Part of a small language model's weights.
Size: width 768, 12 heads of 64 (4 for keys and values), MLP 2048 SwiGLU, vocabulary 11885, 87.5M parameters.
Architecture: RMSNorm before each block, normalized queries and keys.
Training: a variant of Muon for these matrices, 8642 steps.
MLP neurons of a small language model. Each row is named by its layer, matrix (gate and up: input weights; down: output weights) and neuron, and shows model dimensions 80-271. Each number is 128 + 32 x the weight over its row's rms, rounded and kept within 0 to 255. Numbers have three digits each. A neuron's up and down rows have the sign that makes its largest values positive.
After each neuron's rows, "fires in" lists the words (lower case) most often at its 100 highest values on Wikipedia text that the model never trained on. A number after a token or word is its count.

L6.gate1580:152137133123146061128079154167089109123113112146130142128026110107086148148188081113116141107112177140114168161098057096130148164101096142141209061098098147066104149145157122118172148116128099136144117059152151142120145147080067160047123176188134184074184084153185061075104139109141147095149145073179114182103170129161112158130159120109102109118106152112110126095138098101140123045127119130072146161120104062109160108181096107103204110125131121133133124122151128114163119111185170191139163166107098130162181096209111145163129098123092107120198211076147169166166111119142113152
L6.up1580:105132137157178112147089155094149128127148074109132129103093124086111137135138117111136149096097170156152130125136137090176105095068138135171083145123136143182116101121159153091118120093153138151147084081140168113084177124109115165134072082150217110145150092115121123094118226116146121098189189138106098111139147084113119113139051131084113086117096087139108140124087150103153134163084088112092165121096079088110085117110081091121190164149186156166197132186115119112134126145131100117080090100174142133095104106076197180117089107160091125110120111116089149180122148147095111141
L6.down1580:168159163123103113106109100119134129116102113066106100132152113110132155120111165117146138136113106204196113223073174075160115131137151146157111147139168168156081120101175111109120151119129133114156159158101118162146110171099095133154088099110192143151185059165142132132111184119159121153173126111082123138175072131077154133082093125111126029118090079066137081112137145159028084082099105119194184139146110094148155093160100157143108079122170123188142080121115111113168102129154180099092119093176109102141151081115192133158112133164167142142130126175173071155179188148184184108
fires in: "the" 66

L6.gate1392:145119095104167182124137098091085143130158105138090143101181148101115088087121093072167147102131136116150102127089127111133093175087132096171108133093068178069142125069134106141129207119109116095213109132100110088136142089166126104152090162190115113102124085116134095138152108161173087128134119166134133098120107087142154110095123114086165100147130140117109114130140169122124126156079179148149200083103144136070092171172108135134116139131086091178163143108191144126118188147136091145139100107158083148090120141155152165099147107132172170085111131157146147166182137088100166166
L6.up1392:123181138050127128063095062138152153158113146114158085085152049144097116153116155101092168149159177164082155077091088153137134119142150159114125131130080124118128153102092073143124134120149175101155119100134107055121115162156123132114046179088175166132140145117146109072135105142135188115111100106200108190136104107187134145062149125128133181128151145165127111110111146213166136156146093148159136166132155119113153184093184129105166113149108116188130135092116130128117056146111121092098123116114100121124112045107162168147114075063111126099177101111176113110046111163185092079
L6.down1392:133143072159138139147130151102147148174085143126122155150143148124129092176107120118151139123090133126106117069097102077125159098140105103174131093120148091150155117155124099109154123188104077097074129171162141196064097161094133101056122135083105087134141089163129108130086098104105158122096189097125135177099064113093157147101110141161121111145141131136099102107145079084048112116158078162150135105116118046146173135151045097098094126120212105145142148140073126136161057148097112085154123128114152168114111116108225145128113164152067174132173104163135117160167134141185177122
fires in: "in" 49, "of" 29, "to" 4, "by" 4

L6.gate1232:155154139102106154093083119150130066114195165124095222126085139163144122059129120126100154089133136120134133145105132098148144141115152089125157129111131132195184052106083147105105109135155175083146129106142133065118108089174058107137128137106161095086125121170090087149121114169161144167179101138077136079042134119107142144164137071157165206067111137169101133117110127077099170106121082115114148161077121135110099208111091112132184133141139096152104130069118118168110160132120092175175139162159143096116078166116104107091159089148156103137115120140129172155098095131134124154
L6.up1232:142092184182127161158109095132106094084157106174139140174133151127140132108160141139114165081127098102141122146123114111148137107144105147135136112117089136153138153160079118136100112117148049127093162115082117094126092141182099112142120077080142129071063172136110087130155112196115112134078131170131115110129093131118126164145105067162172143184092133080105100115085108131069097069131125106111168158159083182096122165139081129114150121150083100134162100130127114148147144113151130126154071164166161095142115135115139146181114108103088137166113118076116130106129103093131157103
L6.down1232:062156133096133140134156080118133148103126143088138134123206076121164115150119129070126122150103061110125142095129113109135120091131100162136147171138119148089145089123152133102159070149099067104170104115125099173130120186109109121144094161127157150067116172144068137119121089115113071118145071162118174140112130184128121179130162125106126111130109124159145145109108136098176104171078134128142104070169118068111165115155188145138119097130194104144156128152145071156135142123175134134171121138178184164155155147126162120091146075130140137161135142159125111131135104166153118083
fires in: "of" 24, "the" 23, "by" 15, "after" 5, "to" 5, "with" 4

L6.gate974:130119149134049111067119119109120144159143164129116106130173128174166134118097107125052110084251117071078121138109158124140178119141156140131110149154117130141136074146101208103130085164155084100139158154107147087136083120136186139113090196126118147116157130157116113142116152166082103117114148121172066121131194135098101157129126112135154147138140134134122101136123127146181115111143216109060183090052098165142158165076102185133160126123124140182149100135162122138124140070128069194164121131134082116120075117108074072106098116179120123117185116159087028171115113105140113114
L6.up974:133061194064134179177128168122126121104173128129148089100166087169166205138122116119098100113143087084141140093108143153163133140177149161053115092058081109093137086114131165130159121155124124103093164092158115111133106109101155193097139144104089109101135119195135136123124146090095211121150122117118123088108175131112121144142158081115201170089128082149152126078083064105108131157093102171145165150104087095154087104106110108118131117181099159148099122152122050199087121070135091118089139151134160128091076097168141130155110099130117090127213089139139127055118118104160136170
L6.down974:118125106095197125145100166122140128147160081079198084086112158138090175146066161123120099160145116165133106125098159093113066178127121144084174112075111140142119107153165080113140101139106201144105186123138040171145069162178197136140130147184143112174121136148113216141123125082108145087152069163074086063117119211097149146144152085152132139089189148152108109128132074147144114157135131146039138122139087110132145062084084066081125136130131178132167110127109062152155108087077121166097128121114130103112145190081072141143102166127187157120095126128097083119095156059146117121
fires in: "a" 77, "an" 15

L6.gate1893:073098158168120119090143101080144103123185147102070145150118135099134104138145122147102180101104116131116138103162164128113066153098140088087173109080142134150111107173071120119051126103126130101089139162153083032142113092135120142088106159162099113198147133153176142121118124214087151118146109124140097175154132161184192136137150158107131170137163056170141110117112182139084124136176045141177146203131137164167093176111151174135135127156147137111171157156133077091138121121143054159116138098158094084071154116135136172138131140146103124083145123150134186150176136121078088112
L6.up1893:163115076140149108148157115138141131125151077130097162093109095167127177113156107164105155111113192100181195112177136122139144146138146102086087081153186065108154099151199143135106144114076137116113136193142117135139168079137127151153031118111169097149171170146082157163159085088107154112160099035091128093138119120100132158155074131077119146130161186161134161148117105133115095135119122161159124130143168144148089153110160177137148125109122093180137151164117100091211160118125084112163188161108162130146151115027153119120114167147148157163115134062144142196143133107072110148
L6.down1893:134150135170138168125132146102137126137140109150072125136150110098113148123094132218068141069136146113115146127107076129121120089116115123144142150074125072124116136185141084089152178167122071153139113146108126105203171056133105138095152101081098110142168106131083171123104145117081148112130081084124159126103093106130154139154140116108110167118131123137117134104130092188122138204102145124098114156138157118150151200182116141132088121133168151100140110141185122078131144125119119144100122108166183118118180149134143116153092126174109109168122065093099078145196129140098141160
fires in: "for" 69, "it" 5

L6.gate1535:057163125153174125156111085128170132156119164150145065105134151142160132161144138137168082103064141135204159157156144092084098142160175114149129212119152176111110120095103200157089080140084086105089104148148140173122100100089124127118155153119106152087079083154161156149104090125201124097106074164102049120115072137140147099109139160171181107102164123115130165172112153091111106159123147111131149106059166116118124145123134142145116138138127128069124127120133105101175148153080095111155095157126080139155111115120162081118151134099127198106115154101141097138133201096124163134
L6.up1535:119131122115161138105168129158150193110143115192135172117104127047097118122177088133082109057127110100126183161122108105154180097139137143136126156121121134133114154145089174095099121075171081110137141123109139161166114129116167108148156112068145120113114140139137062139180161138154108057130123174116153096167160082075141178083223093166128143091064171157108163139117194115103206155143179173193121150182127116179165124139137157133135157084144081128069137175109138180117121122095170110126111128107130103158121168114118098124155164136171159128124127141136077165122161107156152110
L6.down1535:122121111114122106206133130105121182140089106109121085071134167161180137093149191075117166142127202217110115158098107132103080122113117149162137062167193140077123144109163129119121139186088121110134098139161124174109099126088110186208158058104135097145101050134135172130196126125145145168103156111159128166116116155186081090124105130118139067137181105173130138168142128115144148157103088117164179085138174110077118167120112112123118081104122130095070128141161175130137137160104102124148138069134114167134134136154134096118154132057148116120129159108180152104183095123094106139
fires in: "of" 20, "however" 14, "to" 13, "from" 9, "on" 4

L7.gate480:151142138162083115110141113181097170128101156085098148138050101085121114127132119145144096157139094166148148106092106099093083136123091148080213122053107117151121151081137105164097106164181090066122131131125123102098121117130120118142136130136138065159161121113123076166132122159154163059121098115087138115144133126167165115148093161151118101132073119147099144152086051157089148056115129152119125125088119149123093144053112133197144179147116146108108150114190125111137112132178134133095120195163129125119130107098091119121150155127135079119178164141176114102117137094128114123
L7.up480:145160123148149167153158121150136119158132135059128115182096162140111108087139143164141147170077133126148166069090163152103135106109092151168173124143111129121062101119146146081124103135193096084136085042108145131122103190087109061058122163169197136074146093129128121114091149120131112165119170116128103118149142120053107113151171103100130120103153133144094163107116140102106160124149150116099076069116125146095119104116139186129119040138118124117087160149158162123176168150104158160120137129119110190223187155161107137122124110153100107139148162132108108132154160116088137191
L7.down480:184141124115109157186136167072176139101179100113137110123165098082191153085137170110086125125107165135122075137091210069112211168146125171126164132145116159119127093097143114058132157123135129138150135100085129137152125126130170143119120155185130069143124155163114134147058138097143099118113124111125111164166144147099117089158161133082112106091082117122132128085154169111103134186157173084083166104111173166179114124119163156072108085157147111109202167114070153105101142109133161152118143118177159119160139074163137093157149121175139083133140136130128122137134145161151146106
fires in: "the" 93

L6.gate138:121058129146112082172172155077128124130129167173098113121082144117132127138145120107155134076201182184171138102118086159096095110132138066097132133080116132058115138147100195141127117120171074145166107105154075037167106109081137133129135163128134128158081150103135141095101073117120141138098146120166164109147163138104115165140139106138083105117159142118072183187082143109161088101168161100130114156138182144108103122088106098166181144106159169150178124107103099088174099120184148217106088078162158122158120101167157113124098091119088195098059091128128108112150174164161171137
L6.up138:177062134125187111164092101092118154135147191101112148145062151095173147113090069090084155143065093139120132110100152149164136115164105109100133122121126106160107168187157170151083143104172111132140088119095094147130160123113120151128139106098124127101114125130130151154105184142159189135109180103089135158093151135121146117125145173113141154106163101162128162134131092079117131053145164134139141078117079124087123138132180085147108136155113142143165124134129072143169064128118107113126090156061180141104147125179201102142113176144092086070133144189149084152121055154097111167
L6.down138:162132163127073197139184124174184111144132141092093127163184132113095122114122115132084099158073115161147130135168139122115138087124162162151161195111104193135143085174130196141122134092156170159100069156133124167140133144135164106118147116136129067121149151120167108078071094133124115078213141152098146137174148139122142133146140153121131134133148095107105115128142155184156149119110152098126174194132115108124087152104120153153101113219125115112083120127125117146144125120140151071158146132150128128123135138130108129194180123183202118101085161120090070117199145137149149130
fires in: "a" 26, "same" 13, "an" 8, "two" 6, "total" 6, "with" 5

L7.gate2033:105158153149116152116129101140148142166183137150179112113148129164154091121183090161135127160139125162124135149149138164097147133081137182127128134163155112075149124115107172161163171138103112070143139178150106109182166078130106104135104088092159164109104129099113075168148130143143157129118149129111144211176129120121116060082098149120142094107094109112137092179149106120193098118122174114162174116155097159148129144171110159127167141104124131137165134129127136155089124191089097128099109173162093137117117149099144184097103136184160145035128162162119133130135159151169140151
L7.up2033:159118084119139112120103149055069162173141157123123133123138127179131136193108107106125174086130172170144150171138144175140140159157130171163130156152127165149048130112136089099148139160133134135180127099203097144104143160217109164103126117136131096078114132134136113141137142171146091156073145088165096138155098139156114147167160144129146136086095167130142144144091084100093109102129160125119107112134066051144098130145100114131156166104098117147153084112097127203124092146153057169142066127159198130162177079076139113198089152075149177097087112135177120131061139115082168111
L7.down2033:174102138218141126112120131108111115116149090124190074165190096147148174149117146162136129129124163095160149081099143077134155088106161175127174148116146172119088148100109155153143068144129148122126128181118119085163123207117125094132136135154131110099204132147161193090145136119104126094098154088162117180132105121168170148125134059105172153054139166148087101080140131108175147126181146158078127055104112095179079210075130079097142138063131114121153123132109122145110124135142120135138105105143158061165140113169189141163100134095081108100108107096090139173105088170139113173
fires in: "in" 49, "of" 12

L7.gate444:139123126119164155168151096118078129118132132069117121093112119169103136120116172123107146128076123120098149156146194140119146096158055102185088130121063129120118110125171127185152130140124090086139098084105114152118086145113155131185150108162135070192127136104149098144117137090127119128080043123099144141110094148114074155101113094166038115038134103121169120158179128072054193126183128084144116086108120135107135161126140212132089128149096194075122161196116115154155121163149144116078073125143127169215094114140130137156153111109138118104121024151162135187139137127111116089
L7.up444:139092146133143104087086109141144138159111132082099131121134185120088118127099100098126157150212092208137093107131103144098090196118169107138144182080142147147075142137111191097130121112189138196129091207080109097071108158170056142122123138129082118115050110131117079107130155036073125107158119114118115127143139121083133110090145171143157160182107158150137095051128090118115119197157104139104135079083124147127144075101180179173129143138135123118119079114116077118106156134133132171133173172125150181121165140120180150124134176127134054126126168117158084152132124092120156090
L7.down444:105124080110107218106151138129196189166101113173141136149160109076140079089113105133110157146107161118081095075088161112148137160071151133058134145125105182120159138080156151069178141126113085073148135090072128176114069129132084152111147125081159104135105177125135056149080166110094132143145124147124116124130138127151102145135152105122136102139130127086118155128139210092174097102095084086090111094113127114162150105109121093116120137108144125114073122068115164128168166131118097171109138170138177109075154102164119142142138178108185106185155116123113087052128093172046166125
fires in: "the" 34, "signed" 9, "new" 7, "at" 5

L7.gate884:085161094130102081156100112189103172146113131145066154108080152110107139149165147175166119149163088158124143117136183126132116163076101186175108179086122098139093191113100139179141083096158129152149158073194124101095143102148082144117138141152127109134137103121107092155147069108150139162089138146164127195086103113173147100103112148126135136090144177183157199091137072162088099120092130157148128153121124075120156149063075142159146142128075082082163130102173170096136131183135113088174167166174086138105128154107137149119140135081077143098128091121175088162059137117126078106
L7.up884:092164132120062089108118113137146138136112174067155117123164104119120125101226104095093115160134134105137100214151146118208119115104159102116150184125136104095186204106129109150147089131115156128200125133122067117089171138174077182138130127094166126114175120135127158092143110152159139155085132146130124151153147139150122130104124130229111171129195101149178152121186163124218081163120137105077126088119119095075165174126126130126101128118133131192157162061151109157115160095137119109084132155165160161069120108109103132139112138065115168142081077122122126156108153073087150066
L7.down884:118192191095114083098116128133129109120151123103117086143105157103077103106127093059125133144132175139179119115158136168116176073154084078066159122121152162124161165136164121078070127116138148164108133125138152168150180105099111137144132172105129114113132116090165065124158185153154163154130131197085126075172196132168098179116159098138133204170173063114115094132120149176168052135140133103077133117117128059101150137073167124157143108090170136210093102110155122201118123124106160171139079111136133134083153146140127110078077112124149109143148122048157055139102143099105124129
fires in: "this" 44, "the" 17, "that" 8, "these" 6

L7.gate1368:082154098167141195111163178124129183145162145143136173108127153066112205115190134115122125123092123042084193143132122096104093105139150145069159173108103153160085134151099153127111157078123094170055146047075116140171134135144119073132163162133196090130167134095125137113132117129125099094110169088115159088192108073174136139129165195135188081111123102171122179117064111110134105114129137144141093096130140184063198081130141131086156131105128136109111109100198141131112161162124153116161101137153106092083127104090116128100118120142123199125200123119107113137114132089116152139
L7.up1368:138097129130102147133160133097115205085087140121144158138109110124077158157149139118117145096167119155134128151121121088129137115177126112126128137138114193115129131160150159147104153092177081179103142125093139080153154170171071126096221108170124131200177098130166080105155133117138107127161135101080170068129156200166102142115096167083138133094127124151161155153081108128154097090131172088083123130141134137092129088114123140145176160118112106137181119152178073084125141130079128152123092136173129094126140131138165071133101099155142164090119095095136136142137115108168137120
L7.down1368:132148137049079168107176122130080158138108127125134121112137087091143168069139150077153127147148134085175106175093149113094124070154080095042099122099116128133133168172143162145102081110120134136103088126066114083095166139191115156131135136118128185168126121124107153144084156155139180127090132054145124172133142200140147148150167172132162126153131113140108139098121129135101134193148145120154089146104180077141137132132161149142193105086110121122142145139172110083149186102106127129152095167128121118140119169130136161101108147180101115080104121153192121124114193104181164142
fires in: "the" 40, "its" 13, "s" 9, "his" 8, "their" 8, "and" 5

L7.gate900:137086153162105123033129160133143123127195132174126104111112158137151110129125143102106142149077115117154117084109143106104180174118117159167120157105108116114155124163200187130097124151140155120143067094165128147079079116139120143099177137152143040127095109103188198090146168129111188088083208114148154106171139177153122147092158125147165122113081136180114120126109166157149224149118142155159139138138092164096136123147069104112163107172116143165120118108123129179169101120138128112076115131132089113123148165151157115096142183163123137151136139194185148137122090144137167088
L7.up900:147086155149118185134124162128111144131099108163108143107126122108114085160134154100166159103154195121093152149124184102138106106053136093157082091123107134093138117058117120146123113116119162139103140131130134175096158120075095198118110164095083149086147152164128116125154135114114098119118117108083117090193141081192197146166114107044123137126111133135109139188139161170103089143078132191062188100107107152115115138128121113116111159140126079133110109082103127130165094160131171126093067108104174108125185153131135109076080193086107166164131082091131060107158176083146203143
L7.down900:089113108121138144110109076170119122118147109124190138126133080144108056098128147062128138097186122125162121082132122055105089132142146149127126126087126107173136093155122135139105146113071154104155152135083067140109087120137157126115066095131148128144121156172134132149133097178106124130161134123110191189116159133123142129146103077088163130110136053173120159097115081157140159142152136142156201154144134079177072146100193117109107134137135085137071164176144082149125110109135103064133102143141086163166118137144175142083116172158106140118095095138112078135105153138126167050
fires in: "in" 76, "for" 9, "by" 4

L6.gate1733:116172140147069124127094143172157184057119130142097128138150117161131080104075142133151142127097160151154115215120144142094144151127165130092126177123150128115111158131092118145143125128169087185091101148121125138109129144067092101121165140091109100155166126099111108141186070154125209133089088141105118148151117159159115118086108086106130099162090119154182156147126117092142139153097139204118130139158168072164097131108119139151093131123035105113113062105119129163127157103116112117100079144104104129134129123154118145122153123132156081162128087090136111115093195122160126142
L6.up1733:131080104156144098082108116156123120171112158129204154118152107073079135107138078146100163150169132116119153109089191110104139125133156126146132115128140160097109144160122132176156163183084165136139144079121116098169042170148146061125102148112149073060129089108100154123177155135178076118079103096130154109056098132117149115074185175125163173173162175110160108095166122162077117106128168134115151121132176077104170092099095144120147118080119093133149147097149149152112093163135158097100138123131161168077172102100139106090134135138154101135174145124080082198103096115068139128
L6.down1733:161174124169052069114169166105171162137125158133114099168127122130147085132109152141101138115151127193108103093128189169145082164090136097110099150091152164108168081145079119180143152131141094156117099092149142137126065116158160133169129107099115039141167164147058161119148137078148142162183112180110123146073145127119138128114140135087130170089142072114107132108131057129160110166174115118144103091144133191173079124140092082124222109142092162154183142167171090099123098164101094152092093120129126181175116140141080087142112137101102113119072099071142127152137105122073066125
fires in: "the" 44, "of" 9, "a" 5

L6.gate1567:106148152115138158098141153196138126153066076125153158112131118080137104132085118118149121162180105078101134088099146119144079188140135128158077116196113103088145126125108125158134142185134151076101125158131050183118137151122079126093154135128163190131125112075191145074065187154141128122130170111133072125132102116152133062139113132131109133135152047143150141080164172146159096195145106143124148103140064109169131119082055123106109072148129135149189092104114146186082104152122102104182102094173108143146161134093166121128123165096141112167095083106121064134143124134189083119
L6.up1567:130158112138139115147126159106171144086125103072177131106111121042040167070124110123115110087118125119171087156120131126125122159163154091124142100191138133100130114107108113183122165112168101100056096168168168130153142204126165178138113135125137171139176144116215160074143153175111121136151107109090136116105149123114148117109118152086117161195115092084099167127096159138154170116127128104087133187104117157134086102149100097094128086109139136117110091144080152092119086164118190135164111135127088097135088123090117141164071055149108096103146118125103112137138122129173167144
L6.down1567:115117121102156074088161167165068121152142115145113153167099130105168168119143093128145079133085112143113107107169139129131079159069137140104160073071130225159120161087159086085154166090098159147164158178144109118107196121114183113118123114121170071132045071137151139114058118100088149115159153135100151133087100110131043147117115086077118089169135103167119067096100158093132096130133187063131137140130155193098109155077142096151133148152159106097136080175175155110134078120187155176116033123175119151131158079130119183150136166171117137168081105105110115157191117126127132112
fires in: "in" 57, "d" 5

L7.gate789:159135121104096106105103081138165158142067128142064121120073110109139194182159111103093125132184117171108147132173104134111086131156174171097167163147139098143075138213101107165115152114144145176128127123135130127133125115106120121079139109132147084110076098130092207128167153078131147096087107143123101136093105101146135133183111170160075122131107133147183128141102114155140135193105127151149187119131196145132110147153096102123118149127103130109127105122119121085064073090157136151139102084099157109102021137155115108125137122114110141097119174128118163109139080132169063101
L7.up789:147170122139062133115058137099145140078120123137143098132110127109156168115107185106111151132104128116134139106158130109070110199137098151111171098141087123154136191163150091122155138094151117133172144102149108090132149128150091103074156165155207124092071138133193140156097138117154159141154171152177100148124172120134166095149134110149111080124109103134128114129212095134095114104122090131091159116179115197178132167117103167102134098104118101057073117172117154109186130140185131149145087123113111139111079107148127129137116187131123134133131204112152114100135075138122140103
L7.down789:179106125028104136109146110167086139132097118135152147100107113126132135141120094110043116128158111140114124132110085109110126085101078151142167198135108118164187119183084129092126164049162144189217176141140095114152119050138124187047126119139155113121125101078140176132116125074127066080107057134113151052150165132146102118103166154133114143139153111156162118097112085120125153136112142174140159121098188141095135147091150108120153130108157117117165105127145112132131097087083119136103156130177070094101098125120176094109106117143124144145184139144081132103121133133150103116
fires in: "the" 38, "his" 9, "s" 9, "it" 7, "its" 5

L7.gate1011:161116120115156098150117128159085143112122125181116163140142152130095141078066106146096139145126103178151169135115139127149207186165097103108116149121089096080090128143091161201105086112119074062161145097159134092093110149177114216121226127161118183051112155085195151101126149087098170138110128077106169131136121171147084125161107153103121097157070146162082125083123144099121136128110100132124090124142118138074108180144101190156117118123103156170119162113161155114107137098151180122130129125147127129089103126109116107057125121200091121085092176150170203140173161128111136140
L7.up1011:117138111131151149175143145142097138145105131164104158146122140130155101110125141152086063114105090124183123152140110094116118131163075143162156223165062120056114111149075150167140140128186062091110069102142098149122129161148183125117106190078154147098143088084107100160119199180129152166128100090126195116106137165207162130138128167087130115092155122057138160076092138099038138123146163114174147091160110147085165129155121134117130081192175153094106159176164137122203112142067143145117101105090100093115119155126071089103123096091073148128173104135141150168215147093183135128
L7.down1011:140138149106106150143170123159140035148089126129143132091112169074182133135134086123092137140120120119132105156116077107182157086105114137113095135177151098121150168184135106153162130125137054100136164072132114132145080131097203166093080160144113159088103129157138126110085143103181142113103121155171140146138143163144227085151090159124101121106140172079129178145092148216113122142138135110143182154145089136072171092170133145130097121155148130104126180131155114112072099082125144133067091048147125138124080090122125104172132115144104148130095151070115142125125154174128098143
fires in: "his" 32, "with" 31, "a" 7, "its" 6, "s" 4

L6.gate821:116154172169173162096084127138133065155150119108137124116116121129149133139151137123148141170088150158166168098123132124072125094094144113115129167128052115150047069150157185094092126115117111143094144139136156140102132140118113114173161157107120097152094074089172172136119106151121082163170068147098160104134136141169139118128123096141117068112115114087128167046140128195160132110122153116132112138154208196092154117142129147113181128154176136104102133075128202160130119124167080095121137122131112136129122126075132155076186108117063193081090161124124084105129169111112099096
L6.up821:122108127233200168085146126079099157158130128150092123182182104160099050145103092174139132157168123184160107120124137114113113101103143183184161137097097155101057115172103128115124081099073165141130080151034203143138123133141187122122143171107121106068126072154143160159092067066168133131071166100143119070124149173114133077126100121120084163183116117136114087141142091128133123116145177135125115134104135145120089138118132106137142129168167144136147135153158090148129076097126109146118122145174145098117102173126155139144082137152184105140127156174146096171151145166142079080
L6.down821:078152177148148175127103103105167133139132081103071146114115098158149151122096164119096094138082132127138138135110140131152108129119115064188150079145087112082127142147157092134069156143067146164077119120181106109090126060096119092151076054187142171228119150056188144127107102083161162169139077159117143086145058161168111134105094112141154143060179127088125160108137123161206109117155133106115151129181125107182143163094183152146121147149176114144144164134171096150127110155157116141130097164121097221106121091159055088175123125081103075089089114142123091184093160122148085115
fires in: "by" 28, "of" 18, "on" 13, "at" 12, "later" 5, "in" 5

L6.gate1582:139122142119131150123096186164122092134107096121125147120154133111137151083186108122125131147144198184079160158117129133115121191140112076125152150126105110147119097078116160149173147145148130168224187125117135110108097130139082105122116178131106150110118159182119141148127107046162158219075192127154208116183107105163152114087136102128101102112110081133110133153155088131133156156107110104081096128189139127113089130102138088078093165132170140127091088179172148115171057118149150120148133092119101123119141112108125126124101119182159159102112155109146139099086117203173131120
L6.up1582:097107119097114115113144140165158129143074162111170148117098091121150078142098072144164160119171150069178129078168080145127077125158109130111089134179137127150089149138170152065107102134120130124135113118135071160063126080137101180074088133112112139157094152122197142189160131086153168137150122167120195143182170172132098131131156148161089177139075135132191144066113127093139103164174172078105084126060192204094093126125137178156036134084121163213116126122115087145142071113117133046130149205135158122120139131125046094139150083083125103114129111098102178206127072097107154131
L6.down1582:135114092091177067107121192120154106169111166144144112103120128094094120134148103133114133178122148137166168125121077044147086141146142188137136164152166122111168099133124191171159173135174109184119110112136125149088149085116119140135048171166207098116127156102103143116129147155141166113129128122086108100141123126104150068090164139165107156169113114191139116083097154145124145145116100137132181134106139101091170106117079115141109092125084082113150109134113126119164061218126153090094132135139137126160131117114122153162148102112084083129153132102080076102057119123160142128
fires in: "this" 34, "that" 20, "the" 16, "same" 5, "a" 4

L6.gate980:100132100100137133078170143185124077123160129118086095108131112108141176138152183125121163161123111090114118144165150110059057146054121128138148144160118179096132131100153141129087150110110169216120124092105120137185154131184156062115118157133136127086156136129175108185150088116080141124145113111130071119118147115163103142084137146108107154112117161086100187110176072182150116104170141140111097103090164122176092104189122128126131131081104075113169153144109119172102155081119069136096117106100138079053204174113159051115088147122115146103146152152072119154104105118084082127
L6.up980:133132178126110107141150127113144115129122113150167030176145096124075146135108098156134142097121122131108178111154097137091083156103159085139156173160177110085111173155173120096175071175059144141100144172171063092142066094109208123115088098112082182092128083125116068150153149138157161076163129102153106137132149130145115103096196162067152140128139154152115118115080115140102064105115046141127052134146130136105110082201157103106138116129133125148179130163132135182148088168162143150134061050121096132078175174137167128137150111117170152105133147122098090128108146084131109179
L6.down980:230141165131099120156170093113178135148127100101145149134084101147148078149166144164159128156101156134082128137098112042121104160152114136171116166128127121110043128124107067144094106165135149155205115133117126149095099162120147095083114159180128172155155133141190100121115114097139191134170164136182089138090077064084172123120131215079126173130091120104083115122156131116115128121077093114184137070191132128121086093131136183175106109124119163116162125115145037138126163085132141091147145132155111129145141124089103107076138119129105119109097114135098128109174153168137194136
fires in: "in" 21, "to" 16, "and" 9, "on" 6

L6.gate390:136118152177139112125111111177100161072142157116093174149156143177115085131192097184157130128105165177094148137123147183163143155176112122087126117131093163117109155124141097147133181163118103089154140089189133092134128114175119135098159105118095115143119139168109128102105160163124094121140058082050080069151146116131195157145198132124151139178192143117119114057093135129152170138167116149104097139139080163194130163135130190118125117141099129124124169083143092105097150090108154122143120133077088117134108056175134136184093117162133123183152062153081143080109141068142167121
L6.up390:101128116154118127056126134120079081122113102125150185133170110158068112120187095204126123080092111120134131102142137125159149124093163151105077077160170076114138184100123173159127134131178113073106139138081097105115164155101136132157130115129186136078128115083073166094139120158117129094174152126163153085097123111172110145170115107138097196104112151141151155041137082150084109114144129091148125115165145161145195152067177087134118112124125151087166090115120103087131103207154141151142103145104170137123133117109127172168147109138075170162120148078132083127155154098132151146
L6.down390:189103120128127162157130119098114105095179151110107137129100145113139103117064115155180158120122086113163130098159103098168086125104096144153115151088136105107086118075140158127086135138132148159165181181113126181178072086079230150106096144148132051107085129140094130114095109137125105111119132145082094073099152143163137112092130096141128146149118166117178165123183153175104140203165081181117088191176094067148158042131105064147161144096121074149106124067126118117126169102125108082138091094160155146163127152079157138141177103138166112161129162148088055128096106125088074124
fires in: "to" 37, "of" 16, "for" 5

L6.gate1435:177109107152196108126139139152158199117069102132145132109133117150116162145174140095090138107133108100069131201078112143158127211133178149086120081109225197166154103140057124126165155197114157168131112186095092099109127078161064167111083190130176138123144147145128106166092138141094165099053163179112182180096184112115088094105156128134144084130079152154125105100086160176103178143119097148167183110064100119151108141088141116161136092098111137130112176182156166115119134130173128100144105122061161145105121169114174119073104130082155180144103120164182109105113125096150083132
L6.up1435:155080128152117089144134136111165112139158093104129134210104101121146101089078157110059132108070066139137105123109167073106140140149194105104154165160155111163182173154098117091128145081147118080124055091105193168073131157200111138110090109113085104165131107111192130133195154108163139151144183113160144160136140119103105096119128124115140157186087149098193173117107126092121173137124163161120095143079082120129135109126059149086108136166097168120082060219114101135069166173119140150165105184139113166118157131123062103143166152172140110145108130115196105158144158102126100162
L6.down1435:170132096100126153118164168149095153146108115119106110109103140142085123072178107095156150121130121117112051120096118116103086123167143119137135138135135167050135166152151143093075069057098168110141061113114143081079125186167142151248148042140181107164084104159164071131130116102113143118144152122123095178184118118084175152127131118111165116109116133191105117110161133140117104161086101104139113170101126115068140183140118106151095166131134154107099140185163115141062073161104122167125138102111132154129116152111148089138046105237075127125148156120162069148117115152100173099
fires in: "of" 29, "in" 24, "into" 11, "to" 6